Weights of a small transformer language model: width 256.
MLP neurons of a small language model. Each row is named by its layer, matrix (down: output weights) and neuron, and shows model dimensions 96-159. Each number is 200 + 20 x the weight over its row's rms, rounded and kept within 0 to 999. A neuron's up and down rows have the sign that makes its largest values positive.
Before each neuron's rows, "fires before" lists the tokens most often just after its 100 highest values on Wikipedia text that the model never trained on. A number after a token or word is its count.

fires before: "t" 13, "s" 12, "p" 11, "f" 7, "c" 5, "ic" 5
L9.down319,188,178,155,170,162,171,179,218,192,202,184,201,217,192,176,197,229,192,212,193,192,200,210,209,232,194,189,187,200,201,207,157,211,211,209,182,208,247,182,193,216,206,231,229,214,192,213,218,201,220,227,193,219,231,196,189,224,190,197,248,200,194,211,219

fires before: "h" 32, "her" 28, "y" 5, "e" 4
L9.down1143,195,200,211,194,204,187,192,170,208,230,181,195,205,189,201,191,177,211,220,207,183,207,201,181,174,209,196,197,195,213,230,183,211,210,153,207,179,209,229,211,171,198,224,211,202,188,193,203,197,232,170,207,174,165,210,155,174,180,217,211,177,193,215,175

fires before: "ed" 32, "s" 19, "er" 9, "ing" 7, "ers" 4
L9.down1097,152,199,188,182,180,224,188,221,218,228,195,191,216,211,196,220,190,169,213,187,225,189,168,171,195,237,207,221,204,209,206,211,203,192,211,177,204,176,173,219,209,184,179,195,215,212,174,136,209,221,230,233,208,216,208,211,181,212,179,149,209,197,226,222

fires before: "an" 31, "a" 9, "age" 8, " to" 5, "ed" 5
L4.down304,217,207,193,237,200,225,241,222,176,186,178,226,190,222,207,180,178,231,173,210,239,140,227,199,194,189,200,192,202,186,191,193,185,217,190,192,223,224,170,236,201,202,166,191,223,195,188,219,193,196,203,191,212,186,207,237,227,200,211,220,192,180,216,184

fires before: "t" 19, "e" 12, "th" 9, "s" 8, ":" 5, "r" 5
L4.down144,178,251,204,210,207,200,206,211,192,181,245,195,213,214,205,223,226,200,193,204,231,176,211,173,204,228,191,231,201,161,196,227,210,227,200,197,192,181,220,203,193,193,203,170,201,255,211,234,221,231,198,207,183,203,202,200,212,221,208,218,178,230,156,210

fires before: "p" 34, "et" 6, "f" 5, "ian" 5, "r" 5
L5.down653,189,185,224,215,226,146,214,256,152,214,189,203,243,202,215,213,181,192,183,178,197,210,197,196,215,210,224,217,200,181,231,193,192,180,182,227,199,173,221,175,192,210,200,230,195,216,230,182,209,208,207,207,195,197,257,180,195,189,214,185,216,184,195,192

fires before: "le" 24, "d" 13, "t" 6, "y" 5, "ed" 4, "it" 4
L3.down102,218,231,170,209,183,184,192,201,228,185,213,195,185,194,211,209,217,207,212,228,175,216,230,176,220,189,207,164,180,190,182,215,185,217,203,213,173,215,204,207,207,218,200,225,182,223,197,191,185,196,165,194,218,196,192,201,206,207,213,211,208,211,125,215

fires before: "o" 25, "e" 11, "ate" 9, " of" 6, "en" 5
L3.down475,195,173,206,225,197,179,218,223,174,185,225,203,217,218,230,214,175,220,194,208,217,208,217,208,188,169,189,191,190,207,189,238,230,183,196,198,187,226,216,203,175,177,216,199,190,219,208,195,229,209,208,233,228,171,214,218,184,214,173,218,217,181,211,167

fires before: "e" 36, "ver" 16, "ork" 7
L4.down42,173,138,213,189,178,182,180,199,161,175,227,207,193,210,252,202,199,199,227,205,193,218,213,185,206,169,184,186,201,206,181,198,221,196,179,211,181,205,208,163,211,200,206,218,234,159,200,174,226,198,211,192,167,174,229,192,195,169,203,221,203,193,220,144

fires before: "en" 42, "ent" 14, "%" 6
L9.down598,200,238,207,224,186,197,208,203,230,184,206,209,206,198,232,194,202,231,214,213,192,210,179,201,204,226,180,202,185,168,222,233,222,188,191,221,218,208,211,191,184,206,171,202,198,202,194,155,182,213,177,193,227,186,216,188,190,215,201,220,223,198,208,192

fires before: "er" 22, "p" 17, "re" 14, "r" 10, "ter" 5
L8.down70,198,215,211,208,228,158,224,242,182,195,207,180,191,172,207,195,217,192,208,198,204,209,182,183,196,186,209,206,162,218,192,160,232,227,216,192,194,192,210,178,226,213,231,205,175,207,241,183,178,185,178,198,169,192,226,198,188,215,245,164,157,223,218,203

fires before: "f" 18, "g" 16, "ing" 8, "n" 7, "re" 5
L5.down881,201,166,186,238,194,160,207,189,189,217,221,141,159,216,223,215,188,193,216,179,204,195,206,237,202,226,211,204,175,228,170,198,192,204,202,217,206,212,199,191,195,203,231,189,223,178,166,188,197,186,194,215,213,204,196,168,221,205,194,205,192,187,202,192

fires before: "n" 40, "ed" 14, "ing" 5, "s" 5, "ation" 4, "ry" 4
L5.down338,183,182,201,147,197,218,199,166,165,191,218,192,192,202,228,185,209,188,204,224,240,209,186,199,221,233,234,231,193,160,225,212,221,181,222,191,156,178,201,226,178,201,225,203,212,171,151,155,216,195,190,189,220,203,201,215,186,224,212,178,209,174,189,233

fires before: "\n" 84
L3.down1055,235,187,211,196,186,230,200,196,192,205,194,211,209,213,208,189,217,196,216,187,205,209,211,218,224,190,179,191,181,212,219,211,229,192,194,225,178,191,194,213,205,208,202,230,179,224,182,188,210,150,229,212,173,196,192,166,211,172,191,173,198,213,200,210

fires before: "y" 14, "ed" 12, "age" 9, "ag" 8, "|---|---" 7, "ine" 6
L9.down536,189,225,222,196,205,248,185,242,216,182,232,228,182,215,212,162,201,184,214,194,210,200,205,205,226,165,227,169,204,208,215,196,217,212,220,226,197,240,208,223,188,209,208,195,210,173,224,209,210,209,172,215,229,198,186,198,231,203,218,201,204,186,227,169

fires before: " |" 16, "\n" 14, "er" 11, "ed" 7, " the" 6, "ing" 4
L3.down1127,193,234,197,203,202,209,145,199,214,186,250,209,181,221,212,216,189,226,226,216,191,189,243,227,227,212,174,196,183,211,210,198,199,189,213,182,202,219,214,219,186,196,180,182,196,205,179,194,159,247,180,217,206,230,211,213,229,196,206,193,196,211,217,246

fires before: "ed" 15, "s" 11, "or" 11, " \"" 10, "ing" 6, "age" 5
L4.down1243,202,214,220,224,186,221,181,202,243,202,217,198,189,183,198,203,202,196,158,189,204,200,203,190,195,177,205,187,203,191,175,248,202,196,233,212,217,177,217,181,189,215,241,210,191,150,182,174,191,225,187,203,194,203,203,195,199,167,188,181,188,169,215,203

fires before: "m" 26, "ow" 25, "p" 13, "ed" 5, "e" 5, "ing" 5
L8.down204,203,236,166,180,168,224,183,206,217,189,192,191,189,219,190,206,190,194,168,206,204,201,207,187,240,197,226,194,179,210,205,223,187,258,190,199,205,208,226,221,212,201,158,195,180,199,192,172,153,239,204,197,220,214,204,159,215,198,208,190,220,166,225,204

fires before: " the" 21, "e" 14, "n" 12, " a" 5, "t" 4
L5.down1120,209,195,198,174,200,221,141,209,216,197,194,155,163,154,222,186,226,181,172,245,190,216,217,226,239,185,193,214,212,172,206,204,195,202,200,196,219,219,173,188,181,189,230,239,172,188,182,186,195,233,224,190,233,193,172,191,172,163,219,179,215,191,206,201

fires before: "n" 20, "t" 13, "u" 8, "ent" 6, "d" 6, "p" 5
L3.down709,185,149,212,179,242,214,176,211,188,214,194,201,195,155,198,225,196,194,173,208,224,186,214,243,215,208,231,227,228,181,223,199,204,188,202,198,198,227,172,182,211,234,216,218,199,193,180,157,211,193,200,217,229,207,198,186,211,199,216,217,181,186,222,217

fires before: "ot" 17, "al" 12, "k" 10, "ated" 8, "e" 7, "ow" 6
L8.down560,217,206,228,142,181,163,220,195,218,186,236,212,187,217,199,187,205,191,196,215,199,210,195,195,152,230,173,161,195,206,198,227,185,173,175,242,190,189,210,177,197,169,204,202,167,223,188,232,195,222,200,228,194,220,193,197,212,208,166,191,183,163,177,205

fires before: "\n" 97
L3.down249,240,205,182,216,208,185,196,208,201,171,176,178,197,201,197,176,243,185,186,212,201,191,199,234,230,199,199,212,144,217,207,220,215,169,231,184,184,205,197,234,208,213,219,200,187,230,206,166,185,192,197,208,205,232,176,198,185,170,219,195,203,193,226,243

fires before: "," 38, "." 14, " the" 5, "l" 4, "ar" 4
L3.down1025,238,204,206,192,194,187,212,172,165,193,204,237,220,175,211,208,209,198,179,182,175,194,200,215,177,172,197,174,197,218,147,204,203,212,197,226,235,185,192,193,183,217,172,180,224,197,174,211,182,187,228,232,192,191,202,190,179,189,196,227,206,180,191,197

fires before: "ue" 22, "s" 12, "ing" 10, "t" 7, "ed" 5, "i" 4
L5.down322,208,223,215,177,178,196,194,207,203,183,221,212,181,205,190,203,202,212,226,187,177,223,174,237,232,173,185,203,163,214,161,187,187,217,215,202,209,247,169,198,236,207,165,246,235,205,221,207,192,214,207,223,237,230,209,207,210,199,186,195,202,207,167,199

fires before: "or" 15, "in" 11, "ia" 9, "u" 8, "t" 7, "e" 5
L5.down370,208,210,196,182,195,180,182,221,171,198,220,207,167,181,191,194,203,207,180,199,145,175,200,177,178,220,224,203,201,237,213,246,208,225,207,170,212,241,175,209,155,217,248,192,212,186,208,207,203,171,194,219,176,198,198,187,210,176,222,210,183,210,184,217

fires before: "en" 23, "." 9, "b" 8, "an" 5, "it" 5, "k" 5
L4.down662,210,253,223,210,200,206,233,203,240,183,202,236,195,194,168,176,233,246,186,220,189,193,192,185,198,197,207,219,211,207,222,215,206,172,209,210,201,172,163,188,189,197,189,178,192,184,177,217,199,193,197,181,231,201,223,241,186,202,198,217,193,216,215,189

fires before: "\n" 44, "s" 8, "ers" 8, "o" 6, "om" 6, "i" 4
L5.down196,242,207,208,167,189,215,224,201,141,176,217,206,221,191,208,214,201,254,204,201,210,187,224,217,211,203,233,163,216,182,190,200,224,219,192,200,201,164,232,169,188,188,217,192,207,204,227,185,237,175,210,235,210,214,189,197,212,177,195,231,199,193,224,209

fires before: "ous" 16, "ment" 11, "y" 9, " of" 6, "ar" 5, "i" 5
L3.down32,207,207,202,219,201,210,168,181,154,220,258,214,212,183,207,182,209,211,184,193,212,194,196,209,194,183,219,211,171,185,199,197,216,180,230,241,217,164,223,204,159,180,202,190,218,205,168,186,223,193,171,243,197,222,223,202,188,203,192,196,174,203,178,165

fires before: "n" 15, "ing" 12, "b" 9, "gh" 8, "il" 6
L8.down1063,197,199,231,237,167,224,206,178,217,225,234,189,143,215,181,208,204,204,217,208,197,211,171,198,217,206,210,223,222,206,179,171,205,202,241,214,205,200,195,207,201,187,197,192,198,187,190,207,186,175,187,184,197,196,163,178,224,190,181,195,198,221,188,200

fires before: "e" 16, "t" 11, "ed" 9, "em" 8, "as" 7, "b" 7
L3.down738,210,221,227,208,192,160,202,200,193,183,203,173,205,216,186,203,203,186,144,178,198,230,190,219,197,187,170,200,202,159,164,223,217,214,204,201,211,209,203,208,225,196,225,160,191,222,209,208,204,218,187,200,201,192,201,206,210,220,192,191,194,198,197,189

fires before: "ed" 37, "es" 21, "s" 9, "ing" 5, "e" 4
L9.down838,182,172,188,231,229,199,191,205,206,230,157,203,204,214,199,215,171,174,200,171,198,174,190,202,204,209,211,191,197,262,187,244,212,157,217,220,220,207,196,185,175,180,197,199,154,189,183,202,209,225,199,191,211,186,189,191,171,168,200,184,233,203,203,240

fires before: "is" 20, "re" 18, "r" 14, "er" 9, "ir" 8, "own" 6
L9.down417,210,214,171,196,202,191,183,188,201,238,196,174,206,183,168,175,194,179,199,186,221,206,203,207,239,211,185,172,171,245,181,184,207,241,207,183,217,195,139,216,187,193,226,173,165,207,204,162,219,161,185,220,219,216,204,225,190,216,213,170,236,223,191,208

fires before: "er" 12, "c" 11, "s" 10, "em" 6, "g" 6, "ce" 6
L8.down258,204,224,199,187,222,208,221,194,239,224,219,215,194,215,193,190,195,208,200,225,189,215,213,223,212,224,174,183,190,194,207,193,205,228,233,176,184,174,195,197,186,204,196,207,193,214,207,167,188,195,189,210,220,214,224,217,198,231,207,240,192,210,199,175

fires before: "7" 13, "0" 12, "6" 11, "2" 9, "1" 9
L9.down438,192,205,153,143,179,137,208,209,197,202,221,185,183,188,215,214,193,190,198,228,185,174,193,216,200,200,202,232,198,201,214,197,197,173,201,163,225,204,223,182,199,221,167,192,206,199,189,251,194,203,180,190,231,229,185,196,199,205,260,207,166,202,187,195

fires before: "ed" 26, "es" 6, "ing" 6, "ct" 5, "u" 5, "ate" 5
L9.down144,171,168,243,247,217,231,188,217,184,212,218,196,178,171,214,213,202,211,183,215,186,207,206,190,190,172,187,222,204,221,162,207,209,200,211,207,225,198,220,226,178,227,241,196,193,184,186,217,220,237,191,209,202,183,205,223,207,183,215,179,204,182,204,221

fires before: "s" 52, "ing" 8
L8.down39,167,200,189,132,187,193,190,179,181,208,209,192,197,193,194,186,157,210,206,230,194,225,217,172,200,192,209,232,226,191,204,217,197,176,207,191,189,168,193,217,225,178,213,197,202,203,196,219,209,210,213,204,202,188,233,185,177,203,178,207,215,185,227,177

fires before: "," 53, " the" 11
L4.down106,202,201,189,212,215,191,214,185,192,176,222,204,224,207,198,197,195,191,193,196,208,212,203,201,208,196,202,212,181,227,190,181,183,209,191,202,218,169,183,212,203,225,188,188,210,199,199,175,252,212,244,213,204,200,198,185,192,195,212,217,231,207,225,170

fires before: "her" 23, "h" 17, "er" 11, "en" 4, "ul" 4, "el" 4
L3.down1077,214,182,203,187,187,200,211,183,178,148,207,203,237,219,208,186,195,205,187,169,197,198,185,170,198,196,220,242,157,181,233,211,216,215,229,165,178,181,256,208,186,193,191,222,167,182,229,183,188,213,206,182,169,216,195,181,171,175,218,170,184,214,203,211

fires before: "ary" 15, "t" 14, "e" 12, "ter" 8, "gh" 8
L5.down1168,210,224,216,199,188,169,166,186,206,208,189,234,204,225,192,197,208,171,204,203,170,217,193,195,218,218,181,225,202,216,185,178,164,181,187,198,204,229,161,210,220,213,204,205,206,184,225,180,199,203,220,192,205,170,194,232,185,224,222,206,221,208,198,192

fires before: "d" 16, "g" 12, "v" 12, "f" 9, "c" 7, "b" 6
L3.down511,204,233,199,187,193,188,169,205,219,211,203,211,193,235,178,204,159,193,177,214,202,213,208,161,201,192,190,201,212,201,192,187,216,209,207,135,201,188,198,187,189,207,188,204,198,218,190,186,214,211,190,189,233,215,215,187,190,228,214,226,191,204,188,207

fires before: "e" 22, "ed" 14, "if" 6, "iv" 5, "rit" 4
L4.down1109,174,184,186,236,202,182,198,216,198,220,170,206,189,216,205,209,184,181,174,205,204,151,210,179,199,200,189,211,224,214,191,162,207,193,225,167,195,194,186,218,185,209,205,172,195,198,166,203,223,207,211,163,219,215,222,193,160,220,208,216,211,170,215,201

fires before: "\n" 30, " " 27, " 2" 5, " 4" 5, " 5" 4
L8.down1027,198,217,219,197,165,193,189,198,201,208,239,227,191,189,215,207,227,186,205,202,192,205,216,229,232,207,204,154,179,201,211,227,185,169,208,226,207,221,171,203,216,202,249,167,202,201,242,127,205,230,198,184,190,182,202,197,188,174,246,194,187,213,247,195

fires before: "c" 19, "ru" 14, "ur" 10, "up" 9, " " 7, "s" 6
L4.down952,220,219,188,212,198,231,202,199,191,208,206,196,247,214,173,204,202,204,204,201,211,190,200,209,214,211,174,212,171,186,225,189,235,220,205,161,200,202,229,213,186,213,204,203,216,203,184,150,197,226,182,205,205,219,191,189,212,208,204,232,207,215,176,207

fires before: "n" 37, "m" 16, "ia" 10, "a" 8, "'s" 4, "i" 4
L4.down1251,166,219,214,179,216,210,194,180,180,187,217,176,201,187,203,159,222,189,228,143,221,193,212,197,236,227,209,195,208,189,220,216,172,197,188,197,185,222,210,200,203,188,187,205,202,201,199,197,202,230,194,173,210,209,207,211,218,176,211,211,233,222,176,216

fires before: "7" 18, "5" 15, "1" 9, "2" 8, "6" 7
L9.down1230,215,233,192,215,184,211,201,203,155,210,188,197,204,204,200,241,225,197,190,203,168,205,187,222,225,190,194,211,202,217,209,223,174,207,171,217,200,179,229,177,185,179,194,178,220,192,198,191,210,222,238,191,209,181,190,217,183,207,203,210,210,173,143,188

fires before: "ur" 25, "ue" 9, "er" 7, "id" 5, "ec" 5, "is" 4
L9.down1165,206,181,171,167,184,203,192,151,163,181,173,223,192,178,201,226,174,184,223,215,223,206,211,180,182,186,213,182,192,243,220,180,197,199,242,198,192,201,186,204,180,213,222,201,191,224,171,223,192,210,180,204,195,211,211,224,230,191,191,199,208,199,214,182

fires before: "er" 23, "en" 21, "ent" 17, "s" 4, "ing" 4, " to" 4
L5.down78,240,197,217,227,206,203,196,187,206,194,233,183,232,160,235,195,189,213,201,191,204,233,183,180,215,190,193,215,157,193,191,222,213,174,206,204,196,202,188,198,186,186,183,235,164,205,197,178,199,198,232,195,201,206,217,168,165,212,222,204,186,232,200,167

fires before: "\n" 92
L3.down584,210,192,192,190,216,231,158,219,174,211,187,227,185,171,203,218,169,203,201,206,235,170,180,210,204,184,206,222,160,194,213,214,211,210,245,204,181,178,195,212,189,205,207,210,183,235,198,173,184,173,199,198,192,217,158,219,201,202,186,223,179,182,193,225

fires before: "ct" 29, "al" 13, "s" 6, "r" 5, "it" 4, "p" 4
L3.down123,192,217,236,211,217,183,222,198,213,218,207,230,233,205,221,178,223,224,207,195,206,223,219,184,200,197,242,181,173,217,193,201,185,211,204,199,218,182,177,192,190,211,244,206,210,206,210,200,215,212,194,225,213,181,181,197,188,176,194,175,204,201,179,207

fires before: "h" 16, "er" 16, "ment" 8, "her" 6, "ent" 6
L3.down729,185,166,214,205,173,167,193,182,191,202,206,198,213,208,197,243,166,195,213,189,236,227,194,159,209,184,213,217,202,198,186,216,216,208,205,193,193,178,195,213,165,190,195,261,198,185,230,210,214,212,256,176,174,205,178,198,217,186,205,215,202,190,187,210

fires before: "op" 29, "ated" 7, "y" 6, "ad" 5, "al" 4, "en" 4
L5.down532,205,189,230,184,185,218,208,211,154,194,212,182,217,200,183,197,222,217,183,180,213,223,181,194,196,201,156,191,192,195,173,170,267,163,229,228,192,204,226,175,198,180,209,191,182,198,195,231,207,200,185,224,164,225,177,161,202,194,214,189,208,177,169,199

fires before: "a" 14, "s" 9, "us" 8, "ian" 8, "ies" 7, "ia" 7
L9.down422,214,197,208,214,205,187,212,212,194,216,246,220,207,211,183,196,166,212,161,183,197,212,244,224,226,194,230,195,216,201,194,176,200,207,207,221,199,173,230,202,235,230,166,208,206,174,198,207,186,193,227,218,184,218,194,181,230,220,165,179,196,204,208,206

fires before: "1" 26, "2" 18, "20" 14, "ra" 7, "19" 6, "e" 6
L4.down1130,203,188,195,185,220,200,210,219,228,205,189,183,168,201,232,184,231,201,188,219,217,135,164,166,236,202,187,206,182,227,201,216,246,198,205,155,200,204,221,188,204,195,211,168,215,199,187,228,208,212,184,201,174,248,185,175,211,218,220,230,196,230,189,200

fires before: "e" 22, "2" 15, "ot" 11, ":" 6, "im" 5, "20" 5
L8.down101,219,215,207,205,184,204,180,201,165,238,213,225,233,223,206,230,230,228,220,187,213,196,162,180,163,205,200,217,213,134,186,189,198,241,152,220,179,182,205,175,191,206,199,190,191,235,185,207,221,170,225,216,154,164,220,180,204,203,170,231,200,228,184,195

fires before: "i" 18, "ol" 11, "al" 10, "ac" 8, "ia" 5, "s" 5
L8.down845,231,175,200,173,198,167,196,225,203,201,256,161,231,174,173,215,214,245,180,209,190,221,212,186,187,206,188,171,209,201,197,201,227,220,204,215,171,200,239,197,212,212,192,210,194,177,192,166,204,194,208,223,201,194,217,200,225,199,188,204,192,205,179,207

fires before: "ber" 28, "ff" 10, "ate" 5, "p" 4, "al" 4
L8.down136,231,217,200,211,184,182,172,217,197,215,173,208,219,205,231,198,206,237,191,219,179,204,223,208,193,222,218,198,190,202,220,213,172,206,186,223,179,187,166,164,192,201,207,207,221,226,183,230,205,202,224,207,195,187,187,195,163,213,202,216,173,185,196,207

fires before: "f" 18, "s" 11, "j" 6, "ion" 6, "y" 5, "d" 5
L3.down170,204,238,210,195,197,175,191,157,241,187,206,167,188,218,210,193,222,176,213,192,189,195,187,176,198,174,191,203,192,217,197,179,202,190,206,224,187,227,203,227,181,209,185,171,212,199,223,225,205,178,184,178,182,180,218,192,184,206,200,235,220,215,180,218

fires before: "s" 21, "il" 14, "d" 7, "ac" 6, "ak" 5, "as" 5
L5.down628,211,142,159,182,216,166,236,254,224,178,163,192,204,204,170,202,208,204,192,206,217,185,176,224,205,213,191,181,200,173,186,213,222,200,213,179,193,219,225,201,223,186,196,175,179,156,226,195,188,165,177,225,188,200,223,188,209,191,210,196,184,163,179,162

fires before: "il" 19, "an" 11, "al" 10, "s" 9, "n" 6
L3.down138,207,194,204,194,185,184,175,214,192,225,214,203,196,155,165,229,212,183,208,227,234,189,207,203,185,220,166,197,169,204,221,198,204,192,202,196,184,184,192,202,206,221,212,193,186,194,179,179,157,199,196,248,229,205,216,222,205,218,200,199,188,168,179,177

fires before: "ing" 14, "i" 10, "al" 8, "p" 7, " also" 6, "on" 5
L8.down1041,214,214,211,197,197,179,219,207,209,218,192,176,209,201,163,209,214,189,201,189,210,213,210,203,222,200,189,210,190,204,175,177,176,204,231,199,224,206,201,194,234,214,197,195,212,172,206,215,208,209,237,155,223,219,222,198,182,223,220,162,173,191,171,204

fires before: "\n" 38, "er" 19, "b" 9, "==" 5
L5.down126,198,192,202,189,185,196,203,215,184,149,195,206,205,176,198,218,224,179,191,189,211,204,221,181,228,225,213,217,178,201,174,198,223,191,241,173,194,196,250,216,186,208,203,188,214,230,229,213,188,226,197,189,204,206,220,185,203,201,190,172,181,180,214,222

fires before: "n" 27, "m" 10, "ial" 7, "-" 6, "ra" 6
L9.down1032,173,201,191,148,208,198,190,195,208,191,180,198,186,169,188,169,165,169,225,165,205,190,203,236,203,207,195,216,216,211,222,220,209,218,184,247,178,227,208,223,192,188,204,189,209,196,163,201,177,200,212,212,171,222,201,227,182,216,242,242,234,235,198,203

fires before: "e" 27, "y" 10, "en" 6, "ing" 6, "le" 4
L4.down396,205,182,222,221,191,186,184,186,238,227,217,198,263,212,245,180,193,229,213,165,206,228,198,207,218,189,193,206,170,170,227,169,229,205,185,213,199,178,220,248,214,220,210,215,199,186,214,162,177,217,186,201,161,180,214,174,199,196,187,193,187,196,211,188

fires before: "ow" 44, "her" 32, "ur" 5
L5.down734,208,188,207,201,186,225,213,183,198,191,197,215,211,200,248,185,229,214,194,220,203,174,182,179,195,177,184,176,179,226,206,191,186,210,242,200,196,221,202,204,155,168,200,230,200,190,205,226,188,183,216,208,224,204,186,193,214,172,185,201,211,211,213,168

fires before: "p" 21, "o" 21, "al" 6, "n" 5, "l" 4
L3.down525,178,200,170,151,212,228,143,172,199,194,213,233,220,158,193,215,251,221,198,222,223,198,246,195,206,221,215,236,196,198,190,199,223,205,213,159,157,197,182,220,174,222,232,221,191,233,193,204,173,214,200,191,174,202,199,180,200,191,202,235,202,194,217,202

fires before: "ed" 20, "s" 14, "ing" 12, "ation" 12, "al" 4, " of" 4
L8.down1301,212,210,209,206,199,186,206,202,192,197,201,179,224,217,210,207,162,194,223,238,201,227,192,179,189,205,174,227,200,214,196,233,209,183,181,187,197,231,236,227,197,189,175,168,205,208,209,231,198,229,144,202,194,244,207,218,204,205,222,170,191,215,211,208

fires before: "t" 16, "s" 11, "|---|---" 8, "y" 8, "op" 8
L9.down753,169,194,269,186,200,246,204,210,224,190,223,233,205,219,205,212,190,230,185,203,193,186,214,206,200,162,202,203,182,207,217,195,259,197,189,189,209,238,220,195,201,212,196,194,195,222,184,235,215,235,199,212,195,219,191,224,202,208,152,227,219,222,214,205

fires before: "y" 21, "ers" 11, "t" 10, "al" 7, "ic" 7, "il" 7
L4.down192,184,219,257,197,195,195,217,222,208,221,216,224,195,215,233,225,198,173,185,204,204,209,173,238,191,176,231,215,183,228,201,188,212,167,219,232,218,207,213,226,203,192,218,144,177,187,188,187,227,208,202,232,211,198,210,214,205,179,183,183,223,190,181,182

fires before: "ge" 15, "a" 11, "or" 9, "n" 9, "g" 6
L9.down176,212,169,209,222,216,220,222,221,225,208,185,196,178,203,177,209,169,215,168,169,215,184,196,221,208,239,190,200,214,238,172,180,230,204,152,188,219,173,201,165,187,187,203,199,179,184,224,215,180,212,218,231,224,198,231,203,214,195,197,194,222,204,201,205

fires before: "e" 30, "ork" 10, "t" 8, "er" 6, "y" 6
L5.down1259,225,219,231,187,237,198,186,152,186,217,196,208,165,212,194,151,196,199,183,214,175,191,179,197,221,209,176,178,224,255,180,199,178,178,173,233,198,157,179,218,209,202,208,227,187,202,237,190,211,187,231,206,207,186,178,188,153,178,170,208,219,218,221,204

fires before: "is" 38, "re" 20, "r" 12, "ir" 8, "an" 5, "ou" 4
L4.down987,220,163,182,183,212,204,198,214,210,208,231,203,187,216,203,175,174,154,213,207,190,203,206,226,224,161,208,186,155,194,180,185,179,204,220,210,194,191,147,190,214,225,180,163,201,238,231,192,225,166,188,228,205,232,195,204,199,236,216,193,236,214,210,185

fires before: "2" 13, "8" 13, "5" 10, "7" 9, "6" 7
L4.down254,186,223,208,272,143,209,185,190,190,181,197,190,194,190,202,222,194,225,205,223,186,198,207,257,230,210,208,209,184,219,208,224,193,193,181,163,207,187,189,164,189,190,175,210,194,214,196,167,210,210,200,216,250,201,198,194,201,233,203,191,208,170,190,203

fires before: "ore" 23, "ut" 10, "ru" 10, "it" 7, "ur" 6, "t" 5
L9.down434,143,189,224,181,213,239,193,208,220,231,209,230,206,206,173,175,191,193,207,212,187,190,215,164,228,180,208,219,213,237,215,190,214,207,219,191,215,220,221,185,209,224,184,192,192,205,232,204,206,219,197,240,181,231,180,211,190,185,213,195,201,189,202,176

fires before: "er" 28, "y" 14, "==" 9, "al" 6, "n" 5, "s" 5
L5.down905,217,170,212,188,213,191,191,243,192,189,198,179,212,194,201,224,188,202,226,221,180,200,195,181,178,205,165,202,171,193,183,202,216,157,206,224,189,198,184,209,232,175,252,245,231,198,174,190,189,187,197,191,214,219,222,233,208,185,198,179,186,203,174,220

fires before: "a" 34, "as" 10, "in" 7, "or" 4, "le" 4, "et" 4
L9.down97,236,198,192,223,210,170,208,204,207,205,226,157,206,212,238,204,198,211,176,199,215,164,238,195,190,231,194,178,215,213,165,223,233,192,195,188,257,210,181,194,188,212,230,224,237,188,191,203,200,214,207,215,213,181,221,238,263,172,208,207,216,206,210,190

fires before: "," 16, "an" 15, "\n" 12, "a" 7, "et" 6, "." 5
L8.down610,216,217,225,189,189,163,210,204,207,220,226,230,214,207,202,188,182,215,215,197,202,197,218,183,191,164,186,176,163,213,194,192,225,204,169,206,199,196,213,186,197,235,197,202,244,208,202,158,203,210,207,223,160,181,187,214,181,191,212,197,238,194,214,210

fires before: "ed" 21, "e" 16, "ro" 13, "h" 10, "ter" 9, "on" 8
L3.down990,187,204,221,214,198,212,197,170,202,197,190,194,219,161,197,200,214,231,258,195,174,199,219,223,218,173,216,226,186,208,234,169,184,193,186,186,191,198,234,220,167,198,219,207,178,198,179,209,189,198,180,171,195,198,231,229,204,194,180,197,182,201,195,212

fires before: "\n" 94, "==" 6
L3.down1033,230,178,190,197,204,188,204,179,184,228,189,211,209,191,171,181,226,179,169,232,206,194,218,193,238,168,231,205,137,243,237,233,209,210,200,173,195,147,218,188,232,214,192,218,198,212,211,161,228,208,191,192,226,194,175,179,194,199,210,168,183,189,216,201

fires before: "y" 19, "iz" 12, "ge" 11, "g" 10, "ar" 8, "s" 6
L3.down162,201,182,206,191,203,166,201,211,202,227,180,224,177,190,190,225,213,208,189,216,180,195,175,214,201,170,205,207,209,191,182,186,197,182,237,217,233,218,241,207,204,177,250,213,200,204,178,191,180,179,213,215,218,247,202,225,197,210,223,215,182,168,177,196

fires before: "n" 40, "at" 17, "b" 13, "an" 6
L3.down385,207,165,215,208,169,180,169,226,173,189,228,210,204,239,225,265,201,181,179,183,202,176,175,159,164,182,206,186,169,181,233,212,170,201,208,194,192,199,191,235,195,218,198,203,155,165,246,216,190,224,209,155,192,202,187,184,179,216,188,164,181,174,180,221